Weights of a small GPT-style language model, trained from scratch on English Wikipedia.
Size: width 192, 3 heads of 64, MLP 512 GeGLU, vocabulary 2022, 6.68M parameters.
Architecture: LayerNorm before each block, tied embeddings.
Training: a variant of Adam for these matrices, 162M tokens, 9882 steps.
MLP neurons of a small language model. Each row is named by its layer, matrix (gate and up: input weights; down: output weights) and neuron, and shows model dimensions 0-127. Each number is 128 + 24 x the weight over its row's rms, rounded and kept within 0 to 255. Numbers have three digits each. A neuron's up and down rows have the sign that makes its largest values positive.
After each neuron's rows is what it responds to, as a language model described it from the Wikipedia text at the highest values.

L3.gate322:112121109137103116117135124151113185119159159114144147114159096150126105118131098143126114110057085167113129179153099098120099114133119101139123160170132106135115136106124138131127102133074165076177141128109089109152160129112123160153176088088183097105146144141106141096161128169115107163116090119172139134091137084162158119128125107126153097113146147112186103130100137107104121130153
L3.up322:117124151160154114144118148173118096166151106145103196138112103143130122146112149116122118086128088090129129110105100128146095109121125080125153166195109101126162123171131097165115134120114152118121105131109122124113149110127115095116132118063114102113156132110091115123140098084143139160134111112112118109127140083144137122104158170099125082116182112104148145115088150138147183139119
L3.down322:128108129169143137144105098119103141108147130137126101128117147125121109141138116118125140156128112159084124110108076150152076132152130191097140151131097114097100117139135090137164124118115110141092133124129121090145129148151140095117145113156137112104153145129133127149117150059120137126110098098100105108089141114169206089114139128087091147133191115142145152142111140134162155117129
Description: Mainly the word "pass" (a touchdown pass, failed to pass, passing west) and "Total" in table rows; also scattered mid-word fragments like amp, j, Pol.

L11.gate73:144088120135149121100114139133095109116124141119151178164090136155118181137117120133142125145146095134135114135101159112113115110113161198140129146152104142145121136168117168124140169124125165147105127158097103168141149126097109085156107146115123162134151112153117137117143131150136097130112140121087177127131123100139143123125140128175156086128140132121132122178092115113102158118156
L11.up73:134142109147097109120108115107132112118145123129140121130170128101093144128084138072181116096143097116147138114099108157143113119109141110169163152161121068105194098151108159096086101139136139146106113128100128179137133160090081093104152126144149141133150148116124111121122103131154152114115132136129141154107154137115174138126138092111158143154152102121142133093097131107087138133143
L11.down73:112148142140144143150119097113113143130151142118139134182121116109118132142135123152103112107096185148150120127145105129144092166132134105153118162158120161124162139149132173152108111143131148141136114167148098101157127119158099126134116087112117130170100167095110091099122138068136123143157128145122128091129124118145060167140160127147121138120115112151092109132087106136177155117110
Description: Commas and semicolons ending a clause mid-sentence (record, / overseas; / collect dividends,), plus the second piece of words split after t (t-imber, t-welve, t-end).

L11.gate24:105098121154142116139147124110160166143137076117092104114112117128144126134107119090125122178115136143144132139113090143119127140153124104127127082123159141170111106144107118084141140112098119156149089157136120116128122151162112147162161138180124159133111107158177076138197187102147096091162123090132067097105119150120134109115150137099100090142131123100126121138112124140152156171148
L11.up24:154106145170172154181132142108144125147111145153128098102158117131132129151124089141146139171175151145181085108085163104097129141096106119138128114144135123176103155117142128140122109101137154147137142135168105110087103132170133105132128117095130116115105120127134105152113166108166162164145152084149127109125122164168142137158101128134090100157093160129117110075101096160099112139150
L11.down24:102167099141108160100094094132166106116133102094118107126154126139078085097108157140099135139139124143097121103141137125109102165104109148113153144103135117145149134106153111130149141127152130115126125128119131139107144144092168146147105170120090157107133133144111118123122160145125066166109147111198150134098171115090102079114139136141145125134185106118135139123172144130083123122150
Description: Word-start or mid-word fragments containing an l that need more letters to finish, especially rel (related, relatively), el (celery, themselves), bl (blocking), and all.

L7.gate231:105143118143147085090139122140127153132121134119153155120095137139137122153126108115119058132173084143142137098152146103162132130115119125114137123168143094154157125113145113117145122147138123115107124137158131121121130146112107105130179099171157146136087127072132098134171145154105087121094126101140091103100138118130133122116127150157113129107142139136104087128107107109157126124135
L7.up231:140116116121094094149115111081122104124126119134134097118137146127137124146087164111148142104158098119166085147122128148116145096115119119080124140105126107059117115094111106114135100125146134185154094118124101139127142108142080144137143123149148139174143126168078111173160142137154123129140118098130116143117145174124076151125184119087076134144194148179134151135122149147139131147136
L7.down231:143116194132151099155117123101110169134089104132143133112102146109107137140107112117124106098154131111145117118143134123143074104169077092120136133154125111130161073098094105112140070127161137141156156077141124154128134131157134082118114143138128120119088120143155141135143111089128120104116146117123134122130100131120106148118120130147157178151133150125176079077104079139137139146108
Description: Short word-start pieces containing r (r, tr, pr, dr, ar) that begin split words such as trade, private, range, radio; sometimes list "and".

L3.gate248:123131126082137115119128182128122130151130144135138093114112137118145161137126119117160143137148158106150080087130141106088107137111139107130114134134049140150144106091127192106129140103121106174130121124116145145159115130097132157119111121119147183133118157111132183113157108142137130075111105130083103120103100180124137138129134136159137160166123170155171102102135090125136112150106
L3.up248:118146151115142113125161130145109194084099135126105089099075082147131113150130135134144136115142108119113117148123111160091051147134134143138161093129126168160134099157158130138127154104125122161135169136128085166140103147128158160089149109135110165154096086127121180132140125113118164131167154125133070116102172089133064141115075135134137096104103115147116133133154144128107120143148
L3.down248:129097126135101127105069142148145121094126134140128156136100102148125155104108132107137112129124124155131133161133134129156122143119117159091130141132095125144135183122158125100100128097138135131145089142170110192129143115107087128117130106134175149151103123150139097105160121157133160112081084123134141165115141111123154150141123120114116106098185102141118077164104138117075137118176
Description: Fires on the first byte of non-ASCII characters inside words or numbers (× in 2.9×2.5, ß in Bergstraße, ç in française), and on " and" joining clauses or phrases.

L3.gate168:148142125137141120176125075135149127126089118131141142154113127125154136113174138138110143116133145113110127107115098129118115138100127124142120085130134104083123147165148108094077098171135115112185112137155108165141100125144094166141139067134111127140150163147137121137133123133135148123120127133112150138136131148160183104104150069091117124148164151127120119138180116125155162114162
L3.up168:130143111110164172112134141170160097085115114138136087109149122134130112109146127137120118072133165114099158137153123097154176135119125105106121116084132113134124137105082143152158096060112116135110103125095122073147133128112160066130093134182137172144141137148163165151103115139139129140107156120116135115136128120142132143126107142143129152084132091146114106133113172114153130105126
L3.down168:139099110087133150143145084099144177173110136143129129113146157107145164089151119143138129121133139151112125110138102186122140175090140116120154112113127156142081129098141107102161125077145148113141134144142120138128090135121150133157145119094140117113158109071121138154131108137127144132097118114140126117120142157153086126126148112157144122127154105185118125100072129117155173133149
Description: Opening == or === of Wikipedia section headings after a blank line, plus mid-word pieces or hyphens inside names, as in Kai-wing and Fran|c|isco.

L3.gate80:116130150073128148145131126140111138138147106144118139091139149127121141141116133111117104111139170088151071143106094095110132114169123108119133132159143098117091093148111127135181132117175136132105160153064158141101119142127160097113098097180166163127103127134099131125142127074126114139131179129132120090124142153156139112138182116135179091148151137148117114122115104134109155105115
L3.up80:112162135102129148136138107105144142161128110107144145133101112119126083131150132146110122111160109124122119091140099132070133102117139155120121115149118111151117135149111124106166111154152139188171137151105132107097149123156121082154148113163156160103130125146098130117082172147103114169125123155137108109133089121126176164157123145153110134160150129144168120104154146130129087129139
L3.down80:099122136117166152088118096091117082117119107113119116110121150128149140136120109171146097122129191111097098125113120149152133132117131136126139140135184161139101127123155193125194140109130153129112074118113139137138129118156122141104155158140108145124123143099101122158112115173099089156141123116127146121127106123124159096127129157097136083132167127142189111131120153130161167113127
Description: Word-internal stem pieces that need a suffix to finish the word, especially rel (related, relations, relief), also represent, icip, formation.

L11.gate288:100114164129142113161141109096082115136160140188118106131151115117127150144108142166124123146162151106149144143166135123121083127135115092127128165091095145142164097154123152125118132161100090105142147101118100122159088131140144147115141107154121115161127091117104079146159124117107147109153164132138111154115106152114133153135111129169123129176115141084157144137144150128115103137081
L11.up288:145126125163155152149131118132146086118161162117107156133106144142130116096115131122134111135095114144121176161135096090152133160124133127132157093128148144172131171163120091148116071169092084124143138124102117091081179090144098079146166124133105069121091148095151114094140120115155113101100110121166131127128137131121138107111158162115122157114089138123121128126154105094118149157138
L11.down288:126100152131153107132092164149107143118131151096158081147115140137140098137161114116112117129098164158107187167129094148137114135102127152090119119080115151147173152121177144148130131089144110152145155098121153110084070096126160121120105136152145149133095145126107115121110119090123129107155132163148114142085113126099095115094141127144161151137117115123145134118147111112133113079103
Description: Verb stems, often motion verbs, or word-internal fragments that need an ending to follow, such as return(ed), go on, pass, disp(ut)ed, kickb(ox)er.

L11.gate94:126112111085131114117122118153089116160111104122139140129124103170150171125129129144123136148119143148156137130098177129149061202122128147133113146129117101142104134114140130159133172135152129153125125118111107105122153134124100131078117146112160158104100155159126118168066146153200166118143135085123125107139104146153083110097137140111092092107187107147160137079140176125082109104149
L11.up94:159127103174111109142132116166151122121133169090125124147156155131146101151110122121117135110132113145155127114129189117108111133098075130129161136116177108136089121130153115115139097155142136094130101122130113103136179124131096120100157127178159131148134093152148164129183128142110191164116149130185152117116116182127132152152140122118131123120117116135124130083123140131154142098103
L11.down94:103111137123117123126120131128125138122156145115112115172124132128164081098138142077174132131115160134120165114118115140113100126170135128101081136129115128128062084104098116127097122152089125135135123131116133132133125123113157138131146137125134161108125165099129112134169125114110140114165104090107138152131136145146151128109146146145068120126169137113124099168091090094142129147155
Description: Opening fragments of words split into pieces, such as -c in self-contained, d in dating, Philadel-ph, and == starting section headings.

L11.gate9:165124119114159132151092117103115132109171158136117117175138143112120126132138113115183159135142138118100167139122124111195133141152115179181124119149100089144142141121115122111120133117129103097129150117116114138135091139107154149082127097115133146139129101143117124123114132120117175125148135146082136112163134135112098135163072121134119166140101162112138111133099088157111168113135
L11.up9:125109140130132120157071191133135129113122156132135109126123104145139095152086122153128113097128098131188151087119143125181107099144096131141115073123134128142119181087118132113096148135126081110142118105154137181103144156116163119160156147132142149112121126184157080102108161166122103120116116119129138139131140129131086123173160136109152123129138132075099131179107134121111145098124
L11.down9:171079146105153138171129088148156118141093111144162111129105141131123064133142103148154110121110132148116142147144162132156136126158141055118160127125114099107186147084157146121134136141158151173116123090138126112111122142141106136085148133127173137101117143122138128134126097123117111134115116124109161098140124126114141146092123112134135126149158165065105113131123123101122105119131
Description: Prepositions after verbs or participles that introduce a person or source, such as written with, described by, according to; also "And" at name or line starts.

L7.gate156:143127163122150127125113113130112124104120123154137126123136113110167187153155127129137102153119166118144160116132116116156154153094104137174120131072142135113103114124147160087145102138092131092125133095103159109189124119125095131104108161128086144110130173164104134157165134174154102121185150110139126097116150130119115173120172138185112149132130115084133129163128149145109161133110
L7.up156:123179110152143111149132127127111136121087148164149153103145112170130107147155136145153124115141120098117121135137096122116137102115101129137117164118121188114069104132142125105124143174134117088160119127114142113129109144122120088110095149116146152123102130158125136147116091165131107093146126100163108095099063122125056168122156121109122107101147191117144136141142119176094142100122
L7.down156:180160148116129094098121127108143129107120108109135102112127122154100129127067149155125158149144139178156131111135164116142166126133134122136137180105159091137143125079169171135110157148077099151129165122117096117140139153130173091101140120117156158138141140134182126162144125118107081115138089129053131122154139117150112121084162134134120128134110160101137137160117110125113111120155
Description: Middle pieces of words split after a prefix (out-b-reak, for-e-ign, in-f-antry, pre-c-ious), plus "University" after "the" and set phrases like "at the time".

L7.gate360:102127148162159085155126069107114148093129116116098133154158121123162175158108080114167112113104114107089170115136106109113147118126102141163136154103115130115100126152081135078142124078132109085108147129146074144143087087140106092086133156108135127112152123118135138162094161157149114158133081095108095142091117149175133184148147058126103132137130096146128123122150142146131120160102
L7.up360:130155162166131146146102093158140101131169091141111171132110095139135159130129173177127149115095081139128109164086100117125111133108121105140128126138149162149107109126138122182095120094084090104105114132144142155086137120139168121110114129105102120111124130102134103122153140131089128094108111174111120104097095147118121112060123119136118128108112108164129172143157084146135162098116
L7.down360:117149127112093102134118171150130132115089149098109075120129135119135139128152142083089112085120136102133148147165123135178131119133114107141083119118127114156148113104120176105115121154139118093106126125100133101154148123149032123162140102138107156117139176134137111120083132139136118136108099134162155113134125118132171119139118127101135168133161164111118089129142098099129153122129
Description: First piece of a year after a date or month, such as the 199 in "12 May 1994"; weaker on words after verbs like began his, returned to.

L11.gate211:129112093169094099125130149059158149122136094090099115138105164137131160134153143150138109155136131118115123115120162187167139077108134178133134086156140144128159126156081145106147161147123139149104099167142080121113117153134098125119087121149148157160136106168116082137150139116112137111148128114151116131167136168127108109154128096100157103117123123104132150113125135118125146117172
L11.up211:123158127127164075115090099118121123127118100138099123169102106111136179131104099122103102124200150128076147141084117125127118150108133111122125141147100110182109140155120175092117114136136117110126148156094109165165111110122097110143102104147126115148152085121137125123148133121127097131154153117141153094100140114142136107155099078140141152162104104188155152111173137111104122171156
L11.down211:085155140164121138150134133153134115108121122145142151130145116163110089180136124129120156097112139134162118088112099106093115150116151080105165204128129146134113115111135120140104131118153147132177107103086103163117149120125146129132130112132111099123131130073102151116100112105138103150147156124171112124120130137091142163105162161066141180087071137120135112112127143112087119137114
Description: The first word or word-piece of a new phrase right after a comma, list or clause end: and, as (well as), or, but, am-(ong), des-(pite).

L3.gate112:146097123135099100165132156111119124168096178156151122139110112112127117108141132117131142133125123126133129076144117139123130161135134115113093128169100106080126131091132125186156157134119136088167100154152145151125145157098131145126119149127145115122128122098147073145099131095129097131118103120143098114100179183193117103147112090125136101147136114159129105134112093137102102146092
L3.up112:118154111114155168145125088145110085115166102125140147110127111175135180127126126174124136123157169159107137106171131094092110152177129098150141153095158145141140128149154141097059103122124130178152146143096160108126158152093154129128135108114145087121129116129103191074111121116145131142185157120101153106122156104091141108162111141110131123142108130161160093136135148132140143125143
L3.down112:142124161150069137175119160122097087158149138128103133130108120159120097167111120133109116134137128129138161107150136140150146113123112135168101114084129169119131139110141090201096131169171091144151116131109124123128123116138130133144135106114129107095110130117178128139118138107132110176158084135145155121125131097138150096141090144125147142097183085119114115132166104143149113154090
Description: Mid-word fragments with an obvious ending (major→ity, Individ-ual, mole-c-ules), prepositions tied to a preceding verb (collaborated with, against), and table-row pipes.

L11.gate102:093142171118104102172121132137123128137115146120158143131129121131160154142142120143094103140126149104100090132131133106135110082085099166110099174126122087117151160151146127074158134107106136111170075152113121133145112117158110163150113133131107119124080084115140112114160151134128101111135102142098110180113067121163124097155103137136104102128096146111088136163129126158121131101144
L11.up102:134130149159138108093110113154129129130112158144109141138140081146132108141137151183132081149088120071154135122116115145133096092116120155133112129112142099082144142148122111126139126127159133122077139126053121169144116119122110132107095163166126119135113132116125149122165140149128108099127133116117129133079092163150159114170125140159114125126129171074140138121122109129125125106129
L11.down102:150107122157106101148134147134159128151114135141128134128147137103138113050157171131123128127073100099107122143121150130133077136137141155108145130113114094135118131138136078126107145127145131095121133132083151170133087142121103123152151109137118111154104166125101115135120154152134106120138121158123130112113130133144117118120113111150159109151086097172121097161109105136118130125164
Description: The first three digits of a four-digit year (e.g., 198 in 1981, 201 in 2015) in birth dates, "In 1993," and parenthetical dates; occasionally digits inside decimals or year ranges.

L7.gate391:083144147143113154114141171153102169071077150119104148141105121166169131130123149157120099103107088134122121149109098115137123130151089099149107137138160062141144141118139126106154100107127153113143157160126118129166133102121127128108181121129158135121111065139137134096106133161103173104132107117079087087102156149117102151162094116130123124138145166161119138099155109103138169125121
L7.up391:141119137171103105138174149127128163140113107110146070130166115130161151125147132108141129091117086174074147092133144127099129141134083102123102103157123121132115119120143119141138123155147140136131116101120132113167114097164098147200119126172150130108111097125154108109111160146139121110151086074157094111136118114178112149137132096100131128148096143112167147159117146138124173184082
L7.down391:117129132097127141180143142144135102139178137114143101142137122119105158091132123154109099109119177140132112174115116086158135121119109115164116119139123125107143112139157103147112095138131095142151124105105154155133126118071170125147130101101119156131141176134109116154127148132132135173084107131105141120100164127121183120143154135129121105124142119175142157139162123121209163135181
Description: First word-piece or table pipe right after a heading or blank line (S of Saudi, A of American, |), plus word-final suffixes like -es, -ures, -ities.

L3.gate118:149109089123152117140122131142086115117158171124131094142133109131147103161095135146163120129168168109128121121141134152078123143137129120111131161127111146114105132144153141147136106076074094140096126100066171165113145171112153152148096125135157126135115121095128093129117113146133142083118142140120087112099142148184114156131121132146174150103112155111126083135095128108116157130153
L3.up118:157146092118131104113121138112092169185155161130141115157140116147114113167124102131113127119138152135110121152150123154163125165145132152142131160133132145104128133101129116153121128107077118142104150094113094161151150128116126128124153150105124087121098102130124084169143114082133159091142152152112093120115118127189087127135081109152118142096116113110118090129087126132074130112135
L3.down118:135124100120122184115117122138114149123152175132115124125135089149125131087078110147143160134100113161122088120102154136138130148130118174114148126144114115135142122141103108104132096143100128090119116132093130158138186157107121116121131104139117189140106157145115127121152124146130129104073124145151110120117106105095113146169129124095137139134177067150157150153138120129127110152151
Description: Punctuation that closes a finished clause or quoted phrase mid-text, especially semicolons, pipe separators, periods and commas inside closing quotes, and colons.

L3.gate489:140105170149105157122122148140089153138139146132098105103132145104133137169117148150105113121110122130123106162106108155111083104155146125147154158106120104140129139139155134130098166099103163075109106130063113167136120170148131139098137134125134095138135135128114104148125145146131135118129130062097154173125149137140152146106115111108160168129118116085157135107128063111128135116116
L3.up489:150125096154127152140144138159112141156118107124157143115131103129132164091071084141094156148102124076161122148139140142095080101129135102154145171138191149127136122128175143113094121118128118102109090113118102162119090096154126086131148093157148135162116136081134105095126106173129119122138160142113101131090160118094088147157123154175124134166104104134162123190141125114123101117094
L3.down489:132137167131097116094159154129119175141112188121126145137156131144130171156140101121120136131144102167113117118139123163110115133115120125093143137127130131158097127116143088142158146215119136117085086127117115120131120146087126118142152139138135142125116147084160130101097153109141201123108124118101127110104108143155109113132097156144114066092102122133164103163127134129123125113148
Description: Word pieces inside or ending a longer word, mostly -ich and -ach (which, Zürich, Munich, Appalachian), plus the first digits of years like 188.

L11.gate203:149147127111107081140134105131124135119122165174151189122162093118126152184150128116113116145140140149114122106122096102190160145122143142120120135128161156122162100184104099103143192112080149098135117111131143137118121117129138122102118137122142150090088130100146100127133135153147122135093093182148130105125117153100160135142088103137132139119132135095120134190098136130117118117186
L11.up203:149111129151119138136163155116112117151122116123136134069125129109092161092147107136122089157163143105151131154127109130146134151117137124157156143075117116166188135096147062105118171100112150116140075098128153144152087113129147157075104152116122131152139164151135135131133139112139128085115135112116134128116101136147121115098103107151143106109143085125137114088148120126148136137161
L11.down203:139141136120162130162137131159146091113112109100144085131206114131117160119152117104120148087100149124196137175109100094166150141073138143091100145161108169118133149099133103124174136106105133113096126125133154116143107121152142103128130132134144109144115112129100140144136111104125123146126118107162149100158117135162118064115138099126126118076169151148170141140109132142153121132127
Description: Inner word pieces of words split oddly after a first letter or syllable, especially Japanese and other foreign names (Kō-ich-i, T-ach-ibana, Ta-ich-ung), also odd splits like I-ll-inois and year stems like 201.

L7.gate110:125134136094120144140152101124105135121114119146116124105112128135127128168123099167174124085109103117104139132077139128117158116111141150159124121149117102151118149103126139135129107171156109165086134125169162097166140156130162119122066123095121117113151146142132170153104112088125103145113172141113115147118105134113147103126166112132185123119088078151176119153109117080144150129111
L7.up110:151121108125130111137146116174137120126142138114123100099157135121107110150154141104149160128093094137141139198082132122074132103147108130132149141119127144109175132139123124107110104131075123139153097147129119143143116133054121111168108117136117185135170177134091145161131173124116128130130133123175112154129130166138143083098152088120148134167112101123139144116142109086114114119150
L7.down110:125127137151096140127135129132186101119093145146090137132105127141115136130123141088168166143153068086129123117112143142127136146122136130154143152136100106159105117124138130162148111137118143154138151140178087126143186155149079078133136105155156154137121096130182156131117107140137095095110144120115118143119127162087135063113116120152094138116170131127146177116147134080133133094127
Description: Auxiliary verbs is, was, has or be right after a named subject in definitions (Struga is a, Morris was), plus word-start pieces like be-st, be-yond.